Part of a small language model's weights.
Size: 12 layers, width 192, 6 heads of 32, MLP 384 GeGLU.
MLP neurons of a small language model. Each row is named by its layer, matrix (gate and up: input weights; down: output weights) and neuron, and shows model dimensions 64-191. Each number is 500 + 40 x the weight over its row's rms, rounded and kept within 0 to 999. Numbers have three digits each. A neuron's up and down rows have the sign that makes its largest values positive.
After each neuron's rows, "fires before" lists the tokens most often just after its 100 highest values on Wikipedia text that the model never trained on.

L4.gate364:504545498517532531464524501472510501474482545478558474459451487572442477504427515533558496469508542493515482533448512588472473488483529466535519530462538543540494484426464549476560490383410550489458540501541488482489488498481518433526505511511557561493426483487490466482432580491508547422550472475484527465548471546529588503489480566557459519517519581478561510500543541490536534475509
L4.up364:445527474519423422459531517475461442473492452435457476503466541499478512546475537529562498542454568492514583535477511509537531423472448494507465422490470546508504493501516503438508583444439443528478520409506515483494486466487507464556502482446455494430491488582500470503404493419526458512470484471518451480523501495475462508512507527457480465468545602450507429467511496482514469517501
L4.down364:500512485497524529505466462492536517586568527456585481567519473532502469546514496444491472487524517454539516482505565492460466501431459493466536447493481509487527476507438438528545453409501483507549545498484487478527490495493466489500521513573509563521491532449589494546563452469516556465498460517533512546414551566502541525413461460391519555512455511486481490573459573546462566505493
fires before: "h", "t", "p", "e", "l"

L6.gate84:520515557417490546529436444577508431448546479531446424517608541422470531501523547492450446513485480545469413493493463461495537466486508456465478526526552448499505502481542540485493484569535463480387439503512477473514472454476517478478516516548448558446484526461503557486526517505506545473481490472478459504495511494465480553487508514498492485508485454468425528446414533542503482442490
L6.up84:504430583464528547532523550450501484522527505585485521482519571438484569560481462478489428519569537472405462519505488565487538503496521529476547532483493484514503445488534515567508478591525464521507528475515506528492440482489471476573439500486549529460480426479536544591443478430531514473451450513496478520466471511594583507511556411441530570601478495521500460545431528454470536491560
L6.down84:484499538444516496495508553483559494458506526488566482487479515451482493562502424457477481502464517476477515548530514555509545535512497530497515427487450495527457490475440520545432463482470469471470460500535500523504454448496534584543462514491556445453455573513516487477540493453514497513568458435473501527458471415535617520530454515426539528492533448444557449549474453451433470576482
fires before: "y", "|---|---", "|---", "d"

L3.gate180:525450486490508482538420443503448510424538507460489480568455559554564511465618416542499452527513484470511440474526462502486499561485445520492494511510532523536507496532470477422572410512460466536487515492443423519500537544490479534491546452477489525458529479348525546446499508552457548502484485447498482581445528478527516541527497524500513555464447489513492525543552528455502501478480
L3.up180:480475462492480469542453486464505504458542462525532523575489527514450443525445488506508551534473539535523459454553455540533501482557524512538530431416529488559497523514495470483488491488605441517532515510506383578502500493516496412543517564562466519537512582456544565521481489498479524491523497475527477513503506488559532536541538530435493542432505530500489473485568540497526538483488
L3.down180:527500548478487500471472570548532506537453521462465516497531558465493484461451509429470467522602425442466462591406402506526509489430442530521442518495493496503447532512563491576468507524418547498480530446501511515489486456539529549506549448459504533500512452516429445531477496487507498479510466463468461544413509508495549458447515459507520503488436532474473512528496518466499459464620
fires before: "as", "ct", "ge", "v", "g", "f"

L6.gate361:514509442527518487440615496488466482491459505397461500566475454515557546458478509549559495566496525559459474497435500476555496494421452522482503538516485492527468527472542475486518528509455544518533539519494488496542476477452470531513469457525450494440501523509568414485493499476433473538512397568435524521448538488449471540487478570522516509450485556544443458486510585505459446507515
L6.up361:478480489507527521538559498518462495420519455496518489474536584530517467496501438458523419526490511532539510477407486480554491396509482510491431487524504484458511505541473476443573521469490461515550504497522499514514485539404458522494532509518509486513516466527562556511567548515463457491522508510493540504483552521474506503533541474503515534482454573488477498574462552493533458490504
L6.down361:506498500481481524484527550587538487479572459571460437527566506480507510551505448501478472488497476527551557505520544517472457390486523539498514511458568531493503489532551476542526523405437449536491493476460491560408488521473524517547402472462623473484514504429549508464534532485507494549496504571459488497549543486509507455619495465506518537564486515501475492617493463483578410527490
fires before: " ", " T", " M", " C", " F"

L7.gate55:514473446540518503468515505507506545542476540521484436569541487508500540516567519554517487508493593547483493455525499565410543485514508419517482489533442540554508531570508556462536430393420436467464483555518493549475471564515482529445457492539533421454549443572533520501523496470613483486535506416546463562502532495520547490535518512486536526558460424562484466487523461491496482506520
L7.up55:590514467511512467499494473468496483511434496519465518500511445525608500512491478466568526404543458528493486542554527506579540514536475535498461553464466489514517456490484525517529499491531543520519486509507582601442540502457470440458515427505426497467517476454492498486455426456565425464464502520551515450484478512517540439468536483451545489551528459442446496482513548502562523538500
L7.down55:491547499539555516535465529506551502537500509634575457489494497411498517516532509466458524496531609528426449407480537469436467545572553504495413516493407462502541436575479504446552469515521472553479479513454523524428446494524555518503447517539530538555473507469572522533418465544495521497439510418483575528531578486480504556474515451543514491439499522524476505508530508483538481509491
fires before: "as", "ub", "it", "on", "ay", "ed"

L8.gate323:484484538493532477512419534451534586506486501492526492455432480541543449557514490495526521421482488437542479478515434544520520493486470405494543596459535439496497544545489468456473505628483454518436459477506459453436497526508463501502448455460484539487501510569469454548525411496460472402525456466517484573426444492477460526532475442524478522451511556531459565507462452435479474485474
L8.up323:499468502500443570475419548554509476461535481568539460481494492485552479508546497520545498508483483474571345425476505527452533550479480469534520489474513472475506510474479589445511542457545544563490557474466481448507527468476516497511508492541551598578501486493463489529521489447497511429507422505437445507443441451453567524503488474522513519555502519525464480516564511577471417508528
L8.down323:529493470503494539492562496570516440529511493522518487494585534596504461387545436529451522513533492441468579495580488533458461422439531506487464471465491516516548509576420495479483541505478518453548531509436464583431459482567509499532540489488506459491456484520482542490528469587482435539540500506484481452536531489533494476508491446518488455427463453476482488576453485514525547494440
fires before: "0", "s", "q", "Q", "b"

L4.gate17:503428529524513444518509551477547510524482451460563469543482476493502566496553500537520517471481518598553579537468515459512513478503513546466564438596452539447532469535498432547534475496393520511462508488523460529458550474552475470555444443471450494541479510477543498542490532520564478525587373465537438500490511461444502501512548476440504480479445561493496542542533551477489518502449
L4.up17:481515530445480487528469462488519475507501451497544522536503543482527468458562444458495501521526428478465541435484504545513547541477486439527449519554498511431491497517487511544524508569431477473492455515492486503506530507478511556595501524482479535595492426501453503544515508536607527427523475487548531517462554524410492557514516543523566567458560508467515502421510505518503512490543
L4.down17:491479521531507419512502532522527494538557525503497503459536438526546507536552444467529446499455464470614500480501549455568436485579561510506473483453548506522553464436511498523584481524463402451502491458449491539467437506518592536461508472536486485507511508488506512477493549562473473590491512505612448493446456474485458549493495500555443520481545474512530472511463465595626515522509
fires before: "u", "f", "w", "ir", " R", "b"

L7.gate206:488505425482518526512509509494558451543579408452540439510484523578576525569503458475522484467481506484570485484525469464467508529551533478458462552445453584486497462508511449480581558486519561502481479480515484495532484471464488455564514467515480456426511515471541507419436489466462533495522414464493514466437441480482502500461526512516403497468461531487490521475489520469490494567546
L7.up206:514488527522479488532541538523534489480506519518559464527485526513507469433466430456420542549517494424525444517537523526524489524462503531501450484458404451512459536438492514568481550489544471523502477539472538476520480555536491508486545495478514499381507522489513464456458467484548576405618493527502539516510484472492516508577456514478444501499539507538440563494450463530525438540470
L7.down206:510485520461463585499526507477527465537549458471402487434520539467641544456455509530535462494508488432552554450446525475510503511495450464407428542472477542511544476527491507540470543529457480480483542563474356489523505493452550530613506538464484486443447511504587526512527477491553462535502457480486471480524478484504522452514530507536465594503522537481520523514462546514460455526480
fires before: " C", " P", " S", " R", " T", " A"

L4.gate39:506526404490535525512478564494494528476487452459501491502511509544472498485555431477506489486532506457456455535468443489493610518546500504475502443506446473446536517540510477489481495488554539443520450556556556532547531510572581477471477511562483545498444476493463467449543481564517489479437459561476567536533510480496474495407495518538489514500539538512436521491548485519502430556425
L4.up39:476516542473439530546500414568530425492555500449546542488504508519581487452488526493452476470433499469525516442565483524500540513498512510451483500571585528562527516503502485428544539514569581446443485535443480564531409479482501464528493463495500471468475458531489496531531524601475484556454513449514466449487509566536527501543533533499513484496440529434516543514509499422489507515471
L4.down39:582487464501494478446462535568560577532500467504494487523482558434457423487530543455485514544483448436538478453439548492552519520542495479524525496376472487469477410527511486523568498493442550490566465545499589541474441536511554516489500431512527500501529464509509443483535459455544500506448504567550467452460543470504492550506489551561461520488506485497406509454463497503524521491491
fires before: "g", "w", "un", "ag", "b", " G"

L6.gate231:464452491546496506521480471449501508518518490502559499545516513454510481584471495528462469554425473567462502538442488501492454565461429510480510563492609453570511528461548584513407497480510485464502537561481514564465563518485523551469482460488532520529502517467539515491502558505512520508512492495505442501519555473474556478546553531515530520495434511494538439532489490523443506537474
L6.up231:520467512492476555519464487555434492537518645548461530477527519461441521536428533543510481456566520469483550475516530463491507526508601467488508491484550495478430544488559571509505516482467478446473520471522435503487459466579452470559487452460429487471486557581416569532490530516519505592437511437498498478549495485430526558485582432510438545527467471474519467543457473520504453515446
L6.down231:547512484536447458477513438477471567418541524518500523593447500485524476512512413451497464528474444473524469504480514486557472544522548462524567478516497439498464552516552490570551573546442510506506442497505500512457523529503484508527499402473495510429558554454565523475541556512518509503467520527526476498551495488442537533475457542558530479476478486532493480418489566490509458495438
fires before: "l", "ol", "0", "ri", "v", "s"

L3.gate73:499577478540503493455547581541503513439525543530452551477462503566538494437429465532505502443579516441530462601494448526480481440500443476586452509579463485527529551445430501577454473467409489390456503561510428492462447530560541524506458507466490500496495486482527477455492559518460521502485507492512500475463491496567486597532543544478480534453529479565497501513439467494465501520535
L3.up73:544501488515409455455551520506459551496484560491495483514464490556560507440530491515476539485510451472552545517533412492554479432463458542526469549496500464480460428437545512553470535484540504489492563602421530493546488522460490544544403460529562533526572528456561502519495464528530444521511474496464528452518469478504498459565472577519529511436507498501587530535555492499500498515543
L3.down73:563416465437530496515500449459468483456524498484529534499471511578450527526458452546545467515432494473496429443473508491467511570462515496496492448467481444592534489499434424525471475540450544502513471487535540440548483528496446512481522512500569494442528532477525470501529457461511496503492476426481439528517527506524497486473464431572546474525470485360535569484512522532540505463520
fires before: " |", " ", ",", ";", " |\n"

L7.gate51:497451460616577534412438553520515454517544531495457463465434492485480494505457571490428501484564485531479517476484516520621522514484566488509463554481526535525505472448531510531487531479375454444450510540494441456488566596504527524424460461532499528471470525540524503486480517558457466507499500525565536462448535503385521484489538473578564468551483440408518528481497502523498476507509
L7.up51:408535549483456444473487491485469468521484486507531564527571470459503409496433515583430496450526505464524454476532507526511472541432454536468506459434524451453540466538488524563499551472450543467463539558506467537506469519518488436497500458491523493516474582455511451460471437504499491586478483507496470508555510490498528413539446418468533506479465545442510494537511447455523508426547
L7.down51:515565460521492457511580448527565527532515454556499535543540427528495554518521436520437539499504557452630469538452506451490510499472509470439490518481542485440479529589464486553464522485485545506524549441467475554501493430471491522554529525470452442446430526494511464451591462510525481527518460481486428517522494520523499539478440506535529511494514509420559512501466478447505500576532
fires before: "ch", "k", "in", "ri", "c", "s"

L7.gate369:545454456483453521525508465539513463489552517505484450515529502499519486542497506588525496566488494582503513473558477485493486507492460537437522510557547445581560506535501465417509440443505573540545485508480444464423549476497517517507533463504557476452470516447448597556485429510507527494533491466513451422494529516583452489459520558464518494415468495490491503482589455452519466514497
L7.up369:434486488498434469564460496447551482513543486545485577475509540476486497572453451453515480586512474432553501509519454546452485425478459459504521577540470521513468457515567525504568563511564487483465487530508538505470472534527523430434568530479524476575494471510544556502517492585493526571553519484556498536494548508494494505492486445491498567436509500481529511482629496506532557490502
L7.down369:414469447474511548554471571473502442428549506485471555505453412515471523471596479551482535492516521504435435469484547444489512498510450477451514506534494484497425483482514493444457481512530497485590508514543511527479472494522538527549448476466497571382471514434470505477520441442436578504518477508534484438544439460445504405512434512497511497482571495558478498478522556505417536482523
fires before: ",", ")", " (", ".", ".\n\n"

L6.gate131:534436540534509546502490540421460465445444463547490471549462523505481550537496578457456487484570477417494459555518485433595596477489581465530453452492530518521503533482495453495565508499483432442470506482460550496495485473539473521538532493463526493446468484529477527466519458523467440584519517478507580498417486475473508441490495465543507587621507503402511493437472439540543462472536
L6.up131:488488453540491502489488522495601516553431533544526539578459471527422522509487526507472554594489435454473477461465461567457491528468453500442498521541512516483512538496490465462531492585540436502479568484531415532409515455452480511416526526494462501514490505524488571519552506539449479544523506427468483489485402446454538529492532489507499474479555483447477510481475541447498470491508
L6.down131:469520499505581502544531582463483512511498455475541503515501442462519480523495541509522553517561557450500511451493507495525542502510501455541470439497511506497463538469483532442626423525535570442551484539477438480542477463578440515470489494475464516491505464493441545455565449496524569498557536469599492481591503440483557517486472542520581491496500527445482487492478456407471494515403
fires before: "nt", "n", "ig", "it"

L3.gate198:496480573493464531560543529425507517486451504450519499492583561501480471488460503486490453468457509473472507536485532466493433478456464433462489463483424550477465472534496550496490533503538488475484479524505585438466538432523446473456458601484501466471532543470464542494531435485565480507463430519494578519432550479482511510518475454530486573430445495539493554514516510463509451509484
L3.up198:405495538550487548575531494486453560499509509539512502544474523541486480549437519456490449503441464480535464496483453556496486549478444522516507479503478452515535514498418506501466456526546447503499447510503484525505536490544513521466494510571461556471480513462470515435572482484547487468502469523504552587522492467452481468551502560399452540557480443506603484518581466486458478490521
L3.down198:536530479463509437496584498487505501480513540497550461570517500489537570474537475458531559447516546480530523401510561426479504481458485515527497492536490512477517494441563535486492528507487431487508512581469532468553428455505477429527469522422584424487502526520507489543547482483419480518495484448543496425487460460553506486410519502442468514474570521517464511510543513525512563511555
fires before: "7", "8", "2", "5", "4", "1"

L4.gate300:442460453470536488463488570509461436534483512506490560513443489516523584524472489490477459471460503434486467458487495524521489564538463519528452454490502429566580462498465512511471503492628485507452396522569474520494478422443516476489440553503484526547446559507449539466549546506439513446500502487500451492484483445519522464570494495504485521540460522438514522520525498533491483511517
L4.up300:564558504459520429466499507479560522539513533431458494463509543473470491474486569526474415538411497454527472528530557518521477436474503531567525520525510459484431487491524545473495464457495488467501521482552531519479520541469503547484439514495470447572459515490484486490489502458501467501473467524479508471490565473401437550542431572539476553487525447509490482448530503535511516586445
L4.down300:561478518497490500421501439508424523467473474543534496460503496522460488512523468490493460494489516536534527458470525523507518482521440522471478462517502502529493502531526475493512549477494482408453445518542456428507538477515464557498507429550496512395481533543526544554609477506503550488483471521467500482540524478531530520494558484546527533549443573455433531573510557519511523459517
fires before: " |", "p", ".", ")"

L3.gate51:436512565541481506509578485488511530580490482497550458377501527558508439507535504518491556491529506494526517444473541503494543528499456500559473504450488445560511524551528495480518481456551500489531529482565512499451543523473520480429503470546410517534534539485502466524536508591574547430522535507489461432539582530539497604508546467485462520517447521575524529551522522511508555512559
L3.up51:411532480445495510488478564452491450506523503524494484377482526525515477564425485530513486462550521545500470518491492468552536531504496465533499412424520501453524559507542477508546513546489447515496458429571519564527517423509546477598487524541453469518520468536544548468612469553524551479519496481497524556481487546509535544441530510561515553496513459555526453458435440495498597521531
L3.down51:487449505432514443486416482539507474541508477519526516512495497419465476538457542485532526547442490531483497492511499386484495508468546449461506488479469515523460456546513539586478474428550473499471519517525520542501526469524550509567410500491462512542488494444542514445486483584466487462566506452469504573560508462452474535493528509579524626511560479464410460511480467501487507491511
fires before: "e", "w", "r", "im", "it", "our"

L4.gate319:439480505451514464559563467439473516484549529485515552538579455439530541472552482473445516479507571497483460527554529474482503453524514539501542543463417556472460479500522515459475552490490516433546475482611510555451592458505499539584490475459559509579492538486536477547484393525541475467487475546432468423523502455491498514494480465514553497492470524489535485502473428422499519495481
L4.up319:418541464503564513566496543439513522506477497524463530554486521477449533545459533533507439584495476455514486512479504500515527428420498477515516515459554448485568498458480528582507445466528537514479473454459498534438559467500512466506450473558473596436543511497522552566459515469536469494486520509494474479511500503454564471477448473501521503406608484526494548481520454467479520475464
L4.down319:606473527502506445403510512520508517553464467484526470527509488508496494477473497490598577526478526490484508397457491494516573434531461426537491485522523535479462528577524532504552498523469562560528438476432490489530546481509488509480487541435536458443567509447556517466529419523448492512511489479541468409504475556555484495521525519525470528517461551497520478526500491533440496591534
fires before: "5", "6", "1", "7", "4"

L6.gate229:556505490481496495450502431482550447523502478466556414491575567478533521445514510563443479491507442538496546481534488467522480486443516520519537542506495472560424473525469482510424509415544502527524480533504522447465499505555499484514483445561467448526508443488592512475543472484581536537488483584491488497435567461464520523449495496492533457536446511461477573586494499455566466486484
L6.up229:489529556490503518495471554523464536498443474373429503550457498468497472498493545498566533534537492526450431455509596522441482561453512541507431507465527463496495532502506548481557447423496546510504544462476532484482498524454465478499561478554457546552447506554596535515465436559519454540484490512509422524487626519453486516483521496515560531574532530465484558485524453517542556543501
L6.down229:455484522491501548448555503505468520495615535418547427519495510421487536489493523488482499517519441519468497488485550536560376544494525487525453477471483477532487490491548528530455522495499498485569430566525449463539500518561507484510531519541517458481461423498464514501505552486501546502467508475544486499555530418505550420544492492425533510443474464456451529458500468461484503549462
fires before: "n", "ard", "it", "ay"

L4.gate122:420554476606498511484539455430571540484436455473496491395435500481477569516559533502524562517515482517472601489465482455495556562449553517522502525448430506529507499410543514504411513479577471516505443431518446472477554476468497526461483445486488500497407507421498513443474523541525411478517580513440511527467532516559482598479521476525469496487506505538452513499483427524535486501485
L4.up122:519460488565461527479512544490431562483457531523561563379532480468457489471584511515453599479478458506450512541529487497511488524545529476463473505457478528516563457511432490554553425477545463498565479540513504470515517500508511491544478518498434481549395496560449492523541504501503459448456436495475516508457514495506510479463585503522483450558389474505399555531493536457449461517526
L4.down122:483521449488492518517551543431491522557550523508563483451480525498503512509511603516474500421490507497418512506445501434500494532514495508525500528516520477534503473538471482537539506510530452532451554425510516485518579498478504543484486522423430606517456510443573560423494441556431499497573519495522476543417531517510481508489519536516494542500490459449504556504486445452452552474445
fires before: "e", "im", "w", "r", "ra", "em"

L4.gate340:503447521432483489448484511452514565499547518432466539568474527540547452469483560520502458509568470547521493572447511559461559502560485484509391555521559473530540541477497470448500460498525551553544518466505513505541515459513558529500496452497454585510464457426516526433498511544519564576473444499523502422496466552528522491549514482511518465555469524524385464502513522583495458492521
L4.up340:549485512516500404458496455468567542483493497486487544471527602487511558434490432547494481515462484472480510474498495485581457502471529507503465549533591472469482502557505447452466541590444464520490564525498509506505426475474578535437458512519517535540491557544509521453500578516527458434547460497507587519485501521511517515512533557495453482507472461503481512500411466484436463509574
L4.down340:483508468483452493488427491467477473440552491562566516437419526535476485545459499486575518438543516514513446494480510494462545520521513537435501472465467544509502527490499597501494458432496489501485461566508513535495510573529445467545511508465513474536491550504526501556503445485480495480491553488555487521516459488531427462497456450485483471482552514419435523463566523493505619495521
fires before: " |", " |\n", ";", " ("

L4.gate272:498521555509455514477478470492567517509522482460538433471534475547500436450520494464471566455521492487460512532498541517542459492470490459573493596426501498512486464487524544426526526446561454476531586501578481514414529524457534553505483482474537562467510530501587538435503430470474518496462489442458553557465533569471496562506476450545551516456510530529492454471518525543526517464600
L4.up272:470503435466465510471549494559536465476553473515518443506464536523524516540516489469536509479465498564506508500579503522503468512572463429484475573481507506528499509505495532534556481458502491470538518501491427436558487533444536405491534564481464505553481474492541449550434451519461493546459567553445517582533560490484495559480401488518468465475528369545498498483432558533545461442419
L4.down272:525538462534441521495445509471435415529514489527488511536569495471479514554582506486506490509410502585490538514520506465521529535451435535468483500504449464519447441480554438527475416449459548477412483518595533482514537492537519491511571482459440465494455477500459458529438502511548487443466466557465556529492477461488515486555563571360547448513486492510464459471468445464476498468460
fires before: "n", "t"

L8.gate347:508555525479437482442490482552553497531456458560459505591465512438453467591529418558562468488497444458489523507392477577484546499569528499526527516540502498480434532472537464486518535446533501530502542485498531471460482514444556475514462420491417485518519483533526485485460521468514450559455558534461540545448482518498517475503482566502547506460492487534460519509527504468528526586546
L8.up347:488489460492483518551516485518565548556575543430523482549461439584444597470528462488447551466534525501489492496514523498585536503514441468490515498482490496423536542515499550496502499581489521472505506478543491442523492473540486484495544549511503491541444475541481503482443594471498492497544534496430413445504540519458501490458513554464535484464437612468493495446519464504459503408438
L8.down347:497452484497534532525514530485527526517483534415468483491523530569496502478517467489436459583454563518485463455472408443442505449536505457562534517495513513476499469457450480556485485526499473541509507477569482479529452429508542536549472476506530564505490565514509469497455505562540559483590524479518511510495528520446559457478434483417403541472524522548434517529458449509543574435465
fires before: "h", ".", "y"

L3.gate119:452509540500469595466531416504498505476538433500539514525452539522491472541443497514516549547548527509534477508503486478547451511505530498419495515485504499536546481510444508535533504519496489528532471491471472498456542491522498486587457455463560425460428528464473513473512576545473571488525475530487520407461529542416533598434545511502410545449469539444497504444528505573550496431446
L3.up119:517560584586480577464551488532504530497462489517505623472501557530465521471522498512487533468504469495520487525406545531508496501502504498526478519504536519497539515516437501546503462509453536505471528557546513402471501441491476504526589492473488494501499496457490555549517554498494498574456558487509585535489472549509476534518486485528464469451528562546514512448590468490525465474477
L3.down119:552417504481495567509498479496495498558551457466451484485510470467495577526479479491521553487502446481554481509527520467534473539486470498536462454459480486519481482529535452484526535582468401499561463522506524483557488543577519468456515545494480574507533511471433457506511582504510497463504430484497558455572597476466516454444548556517533598551531511478427479495519533525489516565499
fires before: "\n\n", "c", "l", "ad", "le", "b"

L6.gate254:567554557478540482469488485401525499484488465550500440483461398465559545448512522458513477446455475576546440490472559594490518562459486533543516530524511445456482480503521536449524436491516538594474481527540506542488510480493511520489442432473478547447488518504505475529456497495552539537506408502528537549544508522514548522564477568513465536454538508498559475501511485455561510474470
L6.up254:489516515605482544495525504550483540496489470524478462570469483425497574454431470440524474509510589486534490507506526475509535436493517476492448502457413515461562496481543533478434474553499437516451492444485439541442513459478500505494480543521560507443507527534455488594562456501535479444512524527492431461480558470502482525527531499540493523403533497524518546435496513470563548502498
L6.down254:483491559529535486445536524501482613451530536553517505448463470506532424522485447507506539446500452553520503447486572539462550481468484413590543445453466531463429560459511494561511508492418542562435563455500507550533500534512503480496548408504472543470467511496447533555473492436456526539542557479580529485569471450486489553540472568461476520503418455506508432452483452508568500461442
fires before: "s", "l", "ong", "th", "-", "b"

L6.gate116:503547468569551518478515522553440540455495530449442479523454519469495540522512536558479595422552525460511503470461466533458527427496538449565472481435536497484551486442521499507475526496446531506510454572437478498450514510515522519572409432508513597518501524552470498524472477517488471520406450414510441525488517478538550542504501522497501551466528490497548472447451461536489500507451
L6.up116:499473546511470484577543514487570503525443529505508532501509477511475535486539390451522550479456471471521553515477475480557453460503503537448425558450515489553499560463550573479462491541498537487497559516475484520500503428549475547501454414482494466516510499540491522461482505493496513522536472482537528455455523496493572552477548476575453448491500525446515462469487514496504538485499
L6.down116:520547532468480504436548523577528495510535522551519476486459541516499543540459526529474479501494548466562541492462514509519556479414475536410510525508556459436468534453499528421468519434454517502549528510511536539540528512440570504546400559485481565529493448468530492473554482494508431526471465548555515390450552565607463479519557486471454540541449479462505534549521450483467523498513
fires before: "k", "ch", "ess", "c", "s", "in"

L8.gate167:530479443487529479600485451540503474502519479578488502562507531524485447589439440537534520490476509521532459555484531509429503550593548543470472542590494531533525436407535496514440519514564522468559492517493445501521418518485496484532518500460505445493485455466568520470499500491496580535509482496513543487489527560490508542502525502471539475475523505506530566506483482556554436549515
L8.up167:600525432495453454495569539469451536588527482465468464518543548435461452525544534512481538458423516565475510536488512506442556520520509466510452512587498513486487527441534447465589513480531509509582507497485512486527477462504494499511485457486471550487431539547494499476534457494501514487541461425488503475425459451490495494533433495502525408479508540541524498516452552427420539482527
L8.down167:482529508535494499486498481482499540480494488448489558540428547425493500510502434563468526522515549424553469478484435515433515563509445562539494509495442459465528500548575505531520543518513537485496490587426447454564442486478389483518419491483555453444539526456428484542557490476492572554527515475497530590493472503519468468572514496569505503434585500489477534460539518448572522462535
fires before: " |", " |\n", ";", " ", "}", " ("

L8.gate7:508516530564532435558479520509594487549481501571518559442513487571515491525486509479553434544480529515504543508451516522489501573423491477454488577536396468529488459499441495522536496448451510562546454558510496579465500513501535522545458501472443507424558514601554579528532459479594515449508506490455563503523484469506559504516466480403484474493414450542493453523496524536516449527529
L8.up7:536477466490463524432493467444488453447534504510465470494502413499440508478517513589509543531506491495504482558594432542528526488484524473506536487503467483466445433460510441427535533461509551494494545545537444576487509513462473457505560469503484540476537486441492549472498546444538460561499466490480476494418529562497517493510528563470549557472524418471451497462509470421470446503525
L8.down7:511460422484529453494462499392577528519501543517575492512459512508526525524480513566534528471506473529522534447463391493542537523586582504510517512499480483515536475563507525562501492531470489453501471479487552506440530517604500516522543593519548515504586533470460535532469451436459583487454487537486521565463561491534471498528571470539458539389477491488459554496543511481474479537499
fires before: "as", "ord", "ub", "et", "ay", "an"

L8.gate137:455528469440482463524443477425522520522497551529543556528533493582546429456503498487610476501605488518432511535456538488480457527524413514464559500547451504512541437530503434487476458471465531517541442478505390508444499468482506486570452441526542478475489457537398471491539469533587499415508532484413508459530522459543483485474426444462544489508481486510527470561520527473477444479462
L8.up137:517526595477443447521604537489497452559508489513487464496489496572495485547527461473500472490491523512480469552496531548418502498532474503468456466436527506428506463496515527514498440514484549503379511546518472557444566553418500492544490403480588490493529580488468459569507444556402514494511487530420499452492563498521523495514413531496477525493502511515462533490476500476540498511464
L8.down137:430503531531519585502519456568456506486487550462494520436512492516507481535565507481464567457504452526547512503512510490479536384455578450528467561533538430526466489496487441458456581534521521412472527500528488520573544432549515526489546458476511454464455471503505537522525570385454526493487387492574501471481452497504522550504460477505492495526442548489497492487517466513492491524460
fires before: ",", " ", " to", ".", ".\n\n", ")"

L6.gate174:491448392511462475501505507517486518506479482498476446498464517555491480548531524438498525430530490507457557509460501467498463448367532569416536552475450414488451518431461470455467551565489506497485513440581436447527573453461523512515515539445489531509472516416534459606521490460498508500532546554552501503479513538535532488491526521471513537514531531494421558485527520498520423547514
L6.up174:433469465457456519506500456522457472465598556492471521457496463477513476494479406466462551567454537479519524505455460507540483503479572475436466472543521470560443500488512508514470530596429555507566546482527602495465488529480537499530481532530478569522506483518502506463542538579478512485459454561514513468472542537473526533480552488545494472480484523493590515521508485530467519448505
L6.down174:522509534425422443475489548489486498518549498466555492471416561514541524507512484528500592507511502461484449474548461558453514564539527521489484526411500492489540495503510414512508480495552475485472511615443512484463518555440541518472430531518541500460503542474581577510442470532460550478447563525461472495592456508475529438518468557540521544436487524548462467515404473406511482498477
fires before: " |", "|---|---", " |\n", "ation", "if"

L8.gate295:516447581437430448554442514535500530469535424496539480560455507515590487553502468449429514464497478417445519455561500548494428502548493456507524546476486479494415527515471552491528425542500539533512431489594479482619582441529501539484491488534454512507513512508485508437457529534531564521475475462514443477443547464441488469452433576494489438443480489498489480499501489439472554516499
L8.up295:511401474491529493566514505534474485517470530494533527462504526607443516506544518479508503476454533428483445506471481450511530569448534502510537571583522532470498381529471509497516519446517543465606456489402560527460510464496485505459504454535467572550574513470571460486506502447498508513531536521542508490484460516503566574495476576372491472521515465500501498520513536496463549472505
L8.down295:538557509486455526523533508510539472516539479430479539520437507505449535557477514482498469570583396496412566557520448555451596517547501485455470524531454480532511520514540581508521434508459463530428511506508451472489471513549486506562478496494527567542523483541483455464509573471564520551470480487522526450511490464449535539484441479505518487477482529470580385458502562476463466484552
fires before: "ct", "v", "er", "f", "ment", "p"

L8.gate238:501524484488465477531490513466476527520504487493410473520479509546501524494449527443462454517522498568472503403517510466485479471471498498479557532530475549572524411495459576545516450547456537487480576507525513498506529533519529488462589494549575555564496447526490419532511535545507487506519477518488446541532503488491535501520557595439510503474473510537460429445460552464462548463521
L8.up238:454477517578505507502506495394472437565511550478528428433489527510512494538429521530548503507510572527469575459531541536491518550532501485473553486479467465462519533478481534529506469508496476447421509515487541493494476489504469561500506620552460477480466457502503544498517457426459500545536494476512497501507541572525474506494610530499512459597469464510570599501489523556501518519495
L8.down238:467447539479475500600489436419460429506466439470464528566424505503560437518488504530514516488491499525510552489484510527460495510466433482498503501500504476520518441502536461562593451500532570501419487527487493470475510433446470404524510550478522503464436461489518517521527467583496430435478479491536471479495495428469551529543522502432543538574554464491461521491534487467499483450487
fires before: "o", "n", "ol", "est"